config.yaml
num_hidden_layers: 10
head_dim: 32
positions: "learned"
qk_norm: false
parallel_block: false
init_std_o: 0.00698
init_std_up: 0.0312
lr_head: 0.00882
warmup_steps: 408
dataset: "wikipedia_en"
MLP neurons of a small language model. Each row is named by its layer, matrix (down: output weights) and neuron, and shows model dimensions 0-127. Each number is 128 + 32 x the weight over its row's rms, rounded and kept within 0 to 255. Numbers have three digits each.
A block is one neuron, or neurons of one layer that tend to fire together. Before each block is what it responds to, as a language model described it from the Wikipedia text at the highest values.

Description: Mid-word continuation pieces. Second subword pieces that complete a split word, above all "ist/ists" after "cons" (consists of), plus star-ring, hous-es, revers-es, and table-header fragments.
L4.down16:155165136170158114130077186160112120076110109178142136155106135104108117115177134121078126116128091142104134080106171175164165063103110154096159111113133101162100122102171053179097183135126138133158095079092132165146117051165064103137092122149107069142101130099085179099098125129106161146140116083117110142135127132162122130139141140191136167121175114074114119159131181129111199123125
L4.down134:078164150129123140147115112157090099169133155148157159113143149115170118067161142189082077098132081135141147111200081126177025083072140171099095169114182100106115184123107085149130202140150127169128074117138111103118177101089100109116117125161154119117174151093162133156136065090103150143130070131088208132118128113113097095130114123126125119104147103104151128100135119137133144093128
L4.down148:143145132076110155110147141172175129105127144131144135088204131121126170062140155125135127190113163164116168116199169118123135093095181091115070160120139118115098109116079067134105129130095055114125120157169162147067116140096137168116147080165150147075112112199081104153078122163121096082164128132099183087199126136160153097115175111094105171140133120144161189129135073127161097141198
L4.down170:117092122150225121144105020198163116088124084127147107066111096132171123107161107151134107134138075079126114121147195098125133121159171149113159131123102094189137108100147120168116111136097157123169186137172171142093084142150059163145149150188171159112169149119097127098131117109136157135110117121088110095113125140113097137147159136147082138161124128092146112101200105098122122113169
L4.down182:181085154086102117099121143129148180097136117142122175109138180053135092107140078128151149138126150140133159104096102110079203161159129119169144141138115207161114103154061126152093164048131114107148197077130139137106037091160142168112146150140094143192143120115129133115182146128098183165072132111070086158114117167137115092124180121148173126139138112098145151116152192129178151203144
L4.down224:118101149158134124109132183192112169076100146100096158055114121155129138125067114177064150147129116109130128086099157181147163124154155111128150107196087157136141148172192071105071174123140165112137126116171108155091156145098130202176153117118141119164076153167112116196088114131102129144096162142131119062095139072109133102081087062148138150119143171089166121161150141126086135084164
L4.down441:139116079143125110145116119152106177160097068187166180099147116113078111088155126172136155132107127101111147105143102133142174146066106124189183126104132166132103098160133205135135086160127136094106197122079135155102167079160082122111138120120173148147099132143147086118128132119154126165134172095116088175139167120102148167130101058195153153134208149104176130141205112129140186122096
L4.down450:101046073140143122147144098150105147118170114141153163132134097100224111113131064132132143147116126167160082124090154106141184074118112121136134172128129141177088110130094153198076115094099130120124170144106131145172126070097142137075058175158156085144172180178097132103102104082145130182152125077141148138163125073162117143153154127137152140121148121099139166125099068162131135179140

Description: Mid-word consonant fragments. Short consonant-cluster pieces (tr, w, sp, gr, f) starting a later part of a split word, e.g. Sound-tr-ack, Sand-w-ich, quarter-f-inal.
L7.down138:148140157127151144084103101122144192096136100096175086011120145149153135170087139093113132104157101186184111142143109143098142152120148165170108144096154106116161161143185130123151081162148132154117109136133166096103140196128112078083122055186055123088100149141105109139127120158071137172144162113101140124139116085167140126081118119118111115102156157140117161156138137138160154132144
L7.down210:146140136113148102123145121140108130136102122081087139113128079140142187076128228083070119200106151139109135124099161167147121098165144096138095151069110158138072094171131130155135147167084103150089170125128187123135108087094175185113160137152100141162175153099101073049125100133156141135106123095175125110149132150154144136144199097137126175167134103168129130053146113098104161127149
L7.down261:136104152110122182111164140196106089107116140197108088166115143211090113108153152173199172129112102115207155108122158139190127141108135107140143126183131148124157172196089108125112079193150150120098101153137103112122139074127106101143158095128101133134104126174154113138119148163112119116075113092164159162181059195164158096109125176128102053141155164123095089125209150185163108112085
L7.down269:127105101122100141103139123101178065161131169143059107109128066131088124137152156171105124123130128140091131141155176148133126151128153091096098119131134119129115137164127114144129089122194121129098083097120144128154141159131116149096101083119161157209134086144084157157111186087122101142112161156113071198113145133127055121120164157092165184115160134157111153092137114134149135150132
L7.down281:123092160161152179092136125103072084117081129126095160168130100148127129080172151145153089060123171110137180157122164081126111119127156106108146134110147138119148063200138120123160183123131127130090122123111167104184153080115060157110161156155138163111080149078163101138075179143146088139203162152166111114133110115138130117082109082131144126049128119156172165134114140087108154133104
L7.down331:138148106095136129103109132138050126113087114162071130102114146183112079079114133106067104099171109158113147158096163192065132210052101121130124092138084188135116143121148091134145119110116143119084093119140082123155150149108136164113133119071153137093135191182167120182085165138164123064128197135206150116123146187112134153096131090123092100146151111161128161117139095167154102125123
L7.down401:157140203153113165135102137204123094128086093126098099116177137150080146126139079086134112104109136151193156088135136108152141143102126119101107136150070123111159172125130084185120095083128132144178172209111119066110146080110128181116092148168127127123171107148125161128155166072132167183130129134106118168118143043136120159108208136184182145119193159157089136096094132166151144183119
L7.down469:165116124107159070135100111188091173108097166123151063175166131119108136117137088143116117142091138121143118119127135113179137091139102142162111082147100140115114128105119123150092144126141149122100066116110107199129123117084126153117131111139107136064155131073134175110136123061136116082135129131140133135106172112120124201140142118129158095155143121108172159175123115099136134200135

Description: Wiki headers and table columns. Tokens inside Wikipedia section headings and table header rows, such as Pld in league tables, Season, Cast, and the og of Phylogeny.
L6.down249:099050114153093103076069192146162105150140124096166066160162125084135137112110078151113130160164110136132180081149113137131094086126124115138111120120097123076080118180166088039080141138130164124111111135110158154193123093108188119129158185171136182139170118146153171118086121117099126120131106156097118149189122159155156075114089143160125145144113176157084167174162137110121116138148

Description: Split name-initial pieces. First one- or two-letter pieces (D, W, H, Th, h) of a word split into several tokens, mostly names in lists and tables: Dana, Wynton, Thurmond.
L7.down39:172181126155119089115123111115143118106071143124135111096104131104105126108121123110091133175184128159145115131142147124132113170157116127109165070150096144146107127125129130125153101131137081152092103135132177137080140159134101105097122121165104146096129140126130123123111187136114139133137185145153153132102156121134145160089124079044079106102118119127176205102138143150171103153085
L7.down75:152086115080107132126164091117129134134143054102104132163152100148184089160124116053171117168097110117164086128117146120148161133091088095092118105104206124143131096161194123131055116123120148100118113166117093113149118067118117080174126124095152158145164085121109159074142173130121119104116157082105170155143111096076159173152150156171161153158100174141120089067111118100152161172112
L7.down133:158147137123156121150146118155181139147122127127123099171156150084127132096138166141160117084204151104144067098143173147149098105112106103141097164111101109132106209127111150093190074098131117166129136098161098117082118112062057150095122072158148168169158125157187104154159054108112115092164158125145079088058091079134082136097140085125097154126168116118134135116170144171049120153138
L7.down238:131101070136137143123119144107158183054200113098099103129112112100140118122134123117150073128112094068113094122087103119118082096122078160124133102198168115157103106132119125111064097152140118157136112120126179151131145119127157163142170113083124159102109085193084082092123108150166150137174150155201141154145179132087116150154163088175135116145048134114176089067123149167120161120172
L7.down240:165161115118123154145145143105068154104122100159127080152134092102181127117133114103097214101120113136090100091153089104126175143099081171171141104134167097100159130129097133139136130117138140166118116132127149178099125125129159095066148195106090152169091084146097157204091173087144127160109141067080159169149133101128115087103152101054091081120095122174141177096177143106120110136073
L7.down325:142054098108144153188141165190208157054131138151101133167103073137082127141091174136162165111167149111182078135077144106098086132152085123173127149142126093126099127167099120142120150116117125192118127163145141128113128158115101125167113167138100128102084114100134181126167144099153111162169124122118125133090135163149133077139144148066133139095111153090125112087102147167154109083111
L7.down374:153125148148154134125123138112112125163166100146166150071119126078168131153173150100094107081122088107125114146129120154138115171136110151118107123104075154074079118129130165128166120132122104116094115110124185115112125099112126164118120187101106127152068133142137125075144153122143134108108144137127154171061181077081088117157167176185164130120150115126161068155126078162125180165132
L7.down439:105130094136164152217080174117109127112081155138159179135106130114085118136095150116101144184139163123173160136179106153151134126145113152158064140196127078151096123125157133133109154101171064144171122132196083147193158084137140191095093156129177092110111126113126101140141142145142125109134123145077137137121035124092102134103103152066120138121171138167157130135121133160128133162102

Description: Preposition "in" / "In". The preposition in, especially sentence-initial In or ", in" before a date or place, e.g. "In October 1858", ", in August"; also commas after place names.
L7.down5:101144062125126057178103136157118134096123135133084072144132121130110111094133080122100158128127097085113104125164081160163074164211100125100112153118106140111084169191066144151108113110089161155107145087158150146152163119127136149166166111136130150116102111117132120143104141111184168149140119125104151209160134077116123173119117093135127125197095093112148117131230045105160065106180
L7.down11:088169077126106119132150106140099182121190113120152151143163137123176101110118115103115184129119050139186135119059154137078074092121065104129111149100098123128126127164123133123107147094091115148105129121149189168132132137116127087096144181087112141137087157188165071127136133179103134170147107104198166095183117103073193173169064157145072162071128127127141131141169093145172076106189
L7.down108:142156125129085115105169118139117139128140117153097106132141118099099119137076103061168125141113092102170060139165166129143152121083083118136077114122173113107129151129118137148097130099126080133120108087145168163180135097150143123127162147132135156124142068116057073128159221128171125144149181152115148198172156071141175098151157146157114138148071123105139140134203106073189158106117
L7.down157:123104097110145125125125143111102124142168192138149097149143106183178125167204158111135162075136135164113151149152162107098137089140124083156209179081141132070139164077135101120159102135176175155206149124108150074167120078112126118116128128065110137112152151119105130086182124113150198158077120133113097082104099166104117093115071116150087119116110117087030083153081054158131140174197
L7.down364:139141078068098126118127170108126135147076134110121141139120140130130139071125106142091109107101121058090135124108111124164124104088139189122051118140156144122188117093135081195184097170163094126121155113086138179135138104088113091175139128152105091090159187126245128144142125132047133117152171096116118160116146162158145190138081092135165129114165143147106135165150159125095129129134
L7.down415:157126172097144091126130113102167172155118170107115084084077177146133076152117099140071106115134103087158080081171143087048151114113141114183144106121127097159154054107139109132165136136147117109175118163153117098152045113147149144147158090115143127140191126091082123148105104146162144178130040169108172102121105129120175154129199067171116123164118161110090124118129134144157113132174
L7.down440:085135043075096101144090146157180061170123082123127197098116119108112176130136077112127125153167106134126116175127112090169147123143139138124181103120153193070160125149111147081123125166060157099092065117098131136138092130125140151087123138138120148124166044121133112198146178091137106145156153138115122168098155212158183148073105128164142141104136119116114174118159159127108135139184
L7.down493:154171081085113093102143148095131069081165072138135116143086154103091136092122083124114129114112069115135138122153160151080097203097098194176101138156160147099105105151090137171130128161110134171139128130129142140103113058078117129181148131172121083102118087152170156140127082148142114135116165129144092139127075194142185165119151109047191132131155161113143146139100135145148114101122

Description: Prepositions before proper names. Prepositions (in, at, for, on) right after a noun or verb, just before a named place, institution, team or show: "born in", "school at", "lineman for".
L4.down158:106147036128163079104112107095118115066101122138183138129130183121148129165143116220085092119099100132095120113125096065165132102118079086198133170109129141143087118137066185197146142132129155119108120128119087132125116118143128113141073088173175107136175100135137129116127102169178124081154154073133162143139165120071112149129052137111134150185144105146147132090172139133186154109098
L4.down220:133112141056171132149111122144138116096128151133150098081138156147116160156153164160080132126092176149137153128116093121118109029141143114137167137165109155099172139121123121170177108114102083118208143139161143115094097118121115136131123129153114192097100128123102130132117162163104146141124119148104100109097095117128132149095100143145129082117096130110126138121159177108131075147147
L4.down324:147100093096119081104079193133109099108167094161133147147144151057097106091110131094150134125144172147142173085180072150118113180124144186117123166155146106109122120155131156122143105096121114157091113140154097200163109111115112097101118135120083146207099160110131121147111144139143062148128169065127094152126153135093084145112120125089167088143129078129200129099109141146147142129105
L4.down349:140091116105159124099126126136121127121180151117124145102081154171089156061091085110080127139166141153118100092125123117146105147053137184163101086171082106104094091210099118093138121111189083162139125120071135137129177120104191141092124121107131117120137147123107122171105136179148047111114103131118155133122084079139099189138138136108180168101115189071171128096218128074138068134059
L4.down367:102121108044154135191144100126153105135121107137176149081129181099190093122165134142139166121118170095140175171129118115102101052153113060049134129152138187158181099097139149175135116145158100108134110107165209124130093073131120073129118138155129182122139160129107098138126113137103144156176190100076140167125173081099151142078106104209099187092132078077116126104151137089148153127141
L4.down445:166060110085168130183107117122140137161138144140120080135093174050122146097128181131140144178188128103121130143150125098104145041151165126141133121106162118127131159110126146151128122052156132132115119099138129110186147171118157179141194120086111062134123148165160114210128166095153190135086158107117168107155154110155152109159091143112102098113092143119099110046101082136144110122143
L4.down473:122061100100157084139152144110187174141074142173123147132146136096151123125137127126180081156133184125167144136174143114171151076145118188108143110110186205094132108118107113101082110184102067110080138149123124150162157082113092086095014195181084084139138131134175141069128162119107118164165111122140165195143149110144134109147147118046116107137103124104139169126148173114126128139172
L4.down501:168124122118138177121096177136077178143135080092187157081118066163086090137156151128062106140118135107121124207123145121150093117085156103122102098213114153149159180174188178172124138159147109102101133132151189133139136137063120096194136143116113137080114141149083077108090134118157194206134158156101106034120126125154140129143095137120144147130108119082106096112137159085155163136165

Description: Mid-word pieces in headers. Word-internal fragments, often in table headers or section titles, such as "| W" of Writer(s), "y" of Party, "ics" of Demographics, "ew" of frameworks.
L6.down282:133135149135119129131103126148093175173140147115106126144099170123088093164138111141141125147117111177169090153188147144082104184114050099173162110141122103084163095126110144107143120083141090106167131151126018044063138113126149095110093135099087136132118144100133169119148098131132137128101136066124101089138103181162115159147166116113104096147151152175141126133159163134140174089146

Description: Second word-piece fragments. Short word pieces right after a one- or two-letter word start, mostly after A or M, e.g. M-ax-imum, A-p-ollo, a-ux-iliary.
L7.down34:112147182133150130120093094129179105131160152137138118146166088128120120118155105119184083118158189106079051167141090074159118124135162133126145114071129108109129078125145141122127080158098143116129099086160174067062108133121135162147141117101164142133119118155143142126113117168117102125095095186187112152110112089135162084119130086091202082145064088146129135124138090132136171113102
L7.down110:076150154098078071058178208095144145105192093123142165146134084108131104111154090118136130121116136149116190117176122171166108095112134168164181184128135151071133157125116151165154171108128165080121084078099054145130124089122166084087151112122176139171155124007139121102157163156111119159173136079155150101149090156106126077139113123179169089179102164124120114191149104127118137108133
L7.down195:098121095087185103130125093087105157128128130097176131169088133081109108184125146135109134126172144060108121089130165137174126118106165116117127126124131044118136123129138172106196103123126163139127142144174105187122129174073126128120119101069209082190065161121162066128124132091177119148097099142116175198126120149167097172160149130133168092102084114148092100133108117128121113092140
L7.down223:084180164132137149111143106133156186117142125193165123136136122102133164130122139117088158140169154134072105167136180153039124122115102081212176147154136103149134180067148144158147094168108153074152120099136147157116185106124150134167121121114133173088114116155119103153112151176118182090113136113134075139069170130090154122114128108161088136200068138174154113108064103110188131141125
L7.down310:119147105111158109112085131172122058087132117180057166172095137116131097143111129097140065093174125113121138127110128100094122082133086125115122142195130173104137116165131103148164164167161144172109123066076123102114126124131138162103133125148117179184097118155112091112065129058147126153154083174109137094128113107076076179108105120095060115122116141097132174177174155105136176208135
L7.down394:174097156158160145148114156141134143193165125111143133142087081155182112153169131177157073125142101138170102147099176094156153077139116074121173173114126211204095075148147129118074103096085074111149117149162095114143121137155124105125126177128122102115201150154114143089122094160137194074076108128134103112140120113098084121090120174142167124107083086137140029152153127111107144112140
L7.down443:159124144153193104092151157192104184189094138042142127131141175078098149131085153141102091114150119113113136159136092092143156133084192116130140122072162141118091161152064047157161140148124108135121186127105148107196208136137062162096138151136096080112128112159150122185137107137122137067151119134112114185105128148185154109108103130143093123149126084171085135126167146152091133091148
L7.down492:135120126147155159120112114026168118135117062109180086109154124141138141137200139151138094166124093128167123091127169159123160076146028103104092133117067106147180149122100142118168091177099159150164110141142175170173100108131128146176058114149125170095106147135061130138139134137115141150078158095113170066077115149124129151175132097185095148122173088141106128144132081213092082154148

Description: Second piece of split words. Word-piece right after a lone capital initial that starts a split name or word, often h as in R-h-odesia, R-h-ine, B-h-atnagar, B-ak-u.
L6.down67:168141102106121145129116114096190119133133116112109118145154118118145128141117168177120127122143146146135219142162149141097106149139162147139115157185076133149095165153150152113099080154114151133153099195143130137118133144067181119160074092180158135112123146109104119154106107156136067134110179130128133150151125170109170157097103137160138134105164133134081159107136133070119127100093

Description: Early pieces of names. The second word-piece of a split proper name, often a surname's opening H or the piece after an initial L or R, as in H(icks), L(ut)on, L(og)an.
L6.down97:106153103087088135146181126140146168142107134149135116129135131158132115051082109121075082175153142142146178170081084166138172135043156196134090108134100114108117147146086161145142092113198117137150105148141118139065197174108167145174079100143119194115115097102108156101177077151105100167118166147067138152110138095135111163120106117087176162105156145109078155129177190154107080112076

Description: Section and table headers. Fires on the first tokens of new Wikipedia section headings and table header rows after a blank line, e.g. ==Awards==, ==Career==, | Party, Season.
L4.down223:150100139107127102149110057113121134138127178130175110168155140135139138132078099095091097124133094172102127156114125144151130128166091126131190112161163144121173124158108099125064155126098145121108122108094107135172133166121146144160094205147168137131124104150141161120137124139149134128165138142092145087161092115146181125162189149119085161139124097076130111091097154096147103124087
L4.down276:146058200124184174144164112144090089144098190120116092141129113204109133149183084070136099136102131093090057154125130161142181106141095068088126157095177071132128148181124153090131120140126168086129175123174174149169128112128052112080099134108115050126126078108075139061148124137137082101101173147082103155071109159128125137141175154135165160151140140138094125124226116067155111107076
L4.down315:118177140139107127143164112165185168109187195108164134094210092120120150092126105068159112111164162110125056129102121084160106139125108126109161096151131172119133128117137103156089139059089108115094124119136123129085147126140142153126126102126156123100144125134130188142154114059099135134178141109077077116158095199128147132172098181117105127208116173105094121151115139125120120115158
L4.down380:103146179149129111204163125130154156157065139108144125096100138147115172078172080119131144114178125163085082150145131114138099086106097131111132121115073124169155163161105093077129178123158157165118102177150145159130122117133155176183159124131127055128135128067085151091145134155099147124144141189123204131135136150181099096150117093104106101146143081117128141139129147121157106166108
L4.down399:129131138093119106130145157101141129141129123134124121129136199140108139170128124130127093179147128176121124129130128107133132155140106102148108153108130160128153120122119141072142137139125103103132086118135003088123096120107127121112123185098160129136097129143114136113109083131141142148137119128126114082136139129129119164123122163117098140133112136124082131122111195140110154136108
L4.down414:089101149100140196194088128101105139077058170113157111090178161146157112120141165092104143127123120089093110129150137171165097080110133125177145118105105187098162138120102073148183093163151106117158143161139110130183140133122121109136158048122136132124125045111114153186132112120138083112165185092110151097134139176106159082187151076106139155135153156082125103146120146125159119129113
L4.down478:115093078135117150146128128063146143099154133093154140152173068163155175072187124098126155057111135118147116140108156160144152120202120126145103154160113120096137080191117122125103119141110120184069118146108143127131163154075071144145135110092147104069171140148114163109107133107101108138094162152079148142132076109095135110139157101168162104152124115186088118140200169103088141122101
L4.down510:078156168154132098102109133121182137146117119130144125149146061171152146174191060102140106101130135114114143172112153131123178094107138122140110096084111141168077146141139124135144081114166115133112099139051098092129167152124094127163112111128186134099140096133109092094106093115136117163134153201085148178103103157071107123067134129113132146143124127168075124161224236079143115129085

Description: Early mid-word fragments. Second sub-word piece right after a short capital or lowercase word-start in names and words, such as Pr|ed|ators, A|st|ronomical, Mal|t|ese, br|ing.
L4.down21:126181112187135118116038050149108086080152127146102127141105131164123144127160126089149112156130149170141135190118135130091130152091153129143153171102184112143156119139112176138109160159164062188108154146137108072146127143094179107071150165117112156173146063069146158119087129103110069141100089143105140109091136133180121199108163179111159248102107098144142121153163120125156075146126
L4.down43:133175059084124137129108103113128118123150063153127154137150087162102075090158134122126172132107129124105138144161174070129079118140085151152086145121114115144151116148143129122131142129090165101104153138122163090089062122174082170183119176204066131116159102130141113142090083125129138143160162052135146102108100131125113176147170051160107114159077140117078103149210158180130149146150
L4.down82:098120111131109095180082143152089140107153072100163150130142121131139088207158121100136150163153189135079119167112156139141087077126097105116144175088140141124127112187147146183151159121092133095127118095128179070150131060148133134113147140110127102129136148153143142121175094150111195152164166178112153048151131068102119162140165118169101089122100082126089083115119104113100150115126
L4.down118:079119144129180177100117135160150105115163130116107139145131125057180137109146117122139173111164130151040094099168094108108143094110129112156100105157152123159112106139113155147096170123126162181092166138096121096111088137154089115125127168145107146096201134100061121145151156118170128135116080106054150129108150179087125166119157131156127138098165126076135088119157146152168144184186
L4.down171:084141204143049195169152147166136122171084142161146204155119150141159094068132124156170162162122160135099133152158093160143111137118148108155090139073123160132183115169110066178116108074176111121139191146197097125117122074106162114110107135108111131156072140182115124134132108178126135126124076091043147070112106085201127092123148109171153109074169126137134169148124119155130133116111
L4.down235:119124115145126138085175132148128145167070157195099095129122167127146082154120129146172104155192130163124131115122105141139187179114154122080086112120118127107098054159097085114120143099076120162119128094191075137173139167097124150133126107139089085148166148105132186186177120127120037113100127156154122074104120122098105086131136181172121128134142153151146193141083130115106103127097
L4.down259:134141107142089134143138102153072133109145117147159145119044089131165142104075116159132224114145095112152104208118148152093105121143139157151121153140111127145098134103148170139102168115180123148078120085106176083132114068138153115143145156114193187166137152105168139174130108156145139149137083099071193047076127147136168147090137121158118089161160105098108103129149108152102172125197
L4.down372:147150116154141154107131120102110110136099156106097148215132171090144096126097121114127131141175098097076139157236101097157162129141145138142122097114120140184134124150193114063141124154131138059135174077154076123118100170121081169201120122147093141097095144151130113142148178095109147122108142094098100100111141128126101120136155109137113121175148130138121117153149175123126095132125

Description: Wikipedia structural headers. Tokens inside Markdown table header rows and section headings, such as Writer(s) |, | Nation, ==Biography==, ==Career, plus table separator rows.
L7.down102:134144066107128141087069075163092115151131125159125146138077104164043076148161174114140115100137108071127131112159157119122092115083156157179141161109125155164140185130137132042111167139133110153097138128106124092143135178167106117101112112141104142140098080154128133119178121148118173160094142097126122135145109125179123090126149081166132095148090183113082166105139162152122168134170
L7.down105:126135180151129099191113154154125190163155121116157091103079119090122194073154194140090091097150119118171118086099169197142136137173116126049129166101150115206158168140161114148159085200109155166111074126129112146162126118152139067162138082146127068112170079125115086071125138169089117123061114153085151111118096146161128077108119132202181086138168143157142138141122146140186168131146
L7.down118:173088123204138219138129109116100126139172111142154157143119144191182123047144102149202145087137129142087111111166105153171143112102168045143017104086145136109119100114102190133092127166080170159132136112121110148121184125123127129152189125087103125172147127077084106117109172101117088157162152127144161150090158117133164110119115073119108123139120121095125151154112104141150184173098
L7.down128:125116160135104186126133120138078100087156083128190144129166157150139157093129071133112096130085123094177106116171146120156110092113147165143115070119132106126128113149132110103101065126131096105140149134095114149122158125188105107081086142142107115110112155157114108120161098157160093126074156098167105130075107103116185153094162068154068222131199152128150112129187130066126157112100
L7.down163:085139117079080132096100167115073132159130166101099078071036125141152150156045113140078132075101119114113163123100161162106142127140101100102158101172156109131199073139115150112126176142074137134143146114129112148131139111124126101096112130150129107193165079176115128171176091182104145114140173100102167109152107128102210132168097092179126143110182129111118122095124106123093138115098
L7.down169:148100115125189095111121136146207115119136146125130103112120113113116137096120066108099204154120083143162098161180160084122145151118104158126130175137120141112089141097070155166137105113074174157068091141115137089115126140098165148068138168127175104088163099113172053173144075127199129161130120161167135141151152143133101149118211190150179088095109118093098139111115065073144151165112
L7.down211:141078116164144049161176128150200146129105173130132149193157123096150115129165124151172100090140111047149107126105109164110167082103136125134119093161123095083124103134110142126084155115153132116084108090111087148156158120106084140134123092184135126143151133132100182134167137155175056126092114124124182136150143120136074090196179152170104104120146112107097140107193139114088183109197
L7.down345:154075155126148136167174166102176141118179146147112078110142097136106124106143107097108128081119152070087074127153128131127127175137118072127105128129174139163120096167119132114108163142122108138145132132114133107129111158159100081173157062156121135109071183091140179157153175138114107138129134122118119150021072144152094109114165130188118086102154090114122113120098145087106202147137

Description: Early letters of names. The first few characters of a proper name, mostly a capital initial like H, K or L or the piece right after K, as in K|en, K|eith, Billy H|ayes.
L4.down40:122132145150140087152080106098106119128135168081133118123082148169143141199139104114158148086135102138127151132122143119107125045171124144149141091076119100104129129137100162087125147144128143149128098143140103179159134100152132132127119125136132088186124128071087111149119098133120155098139145151188142132132119152101126143132174102145144098105119089109131130126112162106117108142159
L4.down56:081069139112117159129144132172114111082094150108136088046147125121120095121107121147149127121118121126155147152154116156180123093135136168189134153094095182078119069151124087154105126165116139216143074139078132136141065143144153072074096077128152165121091193120099086167100123129150095139125150142098164140149139168114067150083190137166093073189170104083169117139188148107161097092138
L4.down65:098141116106134118164097142096127129114170155182162146147170145146136142049151123101073118160201161146116122069116085112093160117124093242106114073066095131147122108123120161156186108147099078115154174161113120149106091116164093140142157176103145165117163121138117162124135109109115125124091132124116172110153049081158080081075122114158155225118070169128103139096089090136156101158091
L4.down86:140105166134094163184123091119108129096126093074129070124132071120157104139104208178169165101131149155147134175136124148082081121127155070145168113187084100125138164122202185106151130091158073133101127103127141171111178145152146135102170164137106129137110108141108109122103160157142132129095140175100082172106131134159200147121133063102136119113137124084126119154140088104115118131140
L4.down149:121162095096088111108133123121163194109174137107111141168177162088107142112109191091128115102058151127108160134136055117148143058120151182020096170172135126141177125134082122098179066126118121084136082123180126096158126079136125155089143127129130105106121080045106153100131112173127058138060101119150136119136115182143147156066110166128082159113119128161145108163087125137160192182162
L4.down335:163151170119120150140107116092105122087156157140128141124136092183120071117109091131129124125136124137121063149121127115154178123155092159094150156116143152088069128102111068112154160146141188181121104125111075113117137150124113136160100089142142188074085115143107116193124159118099132147169159171144126156154147105107130124104111148155148061141128139128153130159058165156139114165180
L4.down348:076104111135121111200156184165163140089169136166130079123124148135114118094176115189111091131106217092157112112145090106136067105161143099087160096113098157135108124128100115129159181145122173122118100132155062121104113085153130120161145086154132140087069114099118111119242213166142129141137126153088180142116119148080144180089097163139145139138167138162113122097103071169107105040116
L4.down439:116070181117151173191099123107150123160186168101142150119144118133168144107160067109126146081181126138133165137091107146131166038173164130155142119173146107086113087096102147107139165182097116106135130077185133092070140111162108149135105123114123058167099099116141105089158145128117159110110093091088106156106195120162168124103131096164160098199130113105158144114160080066136157097162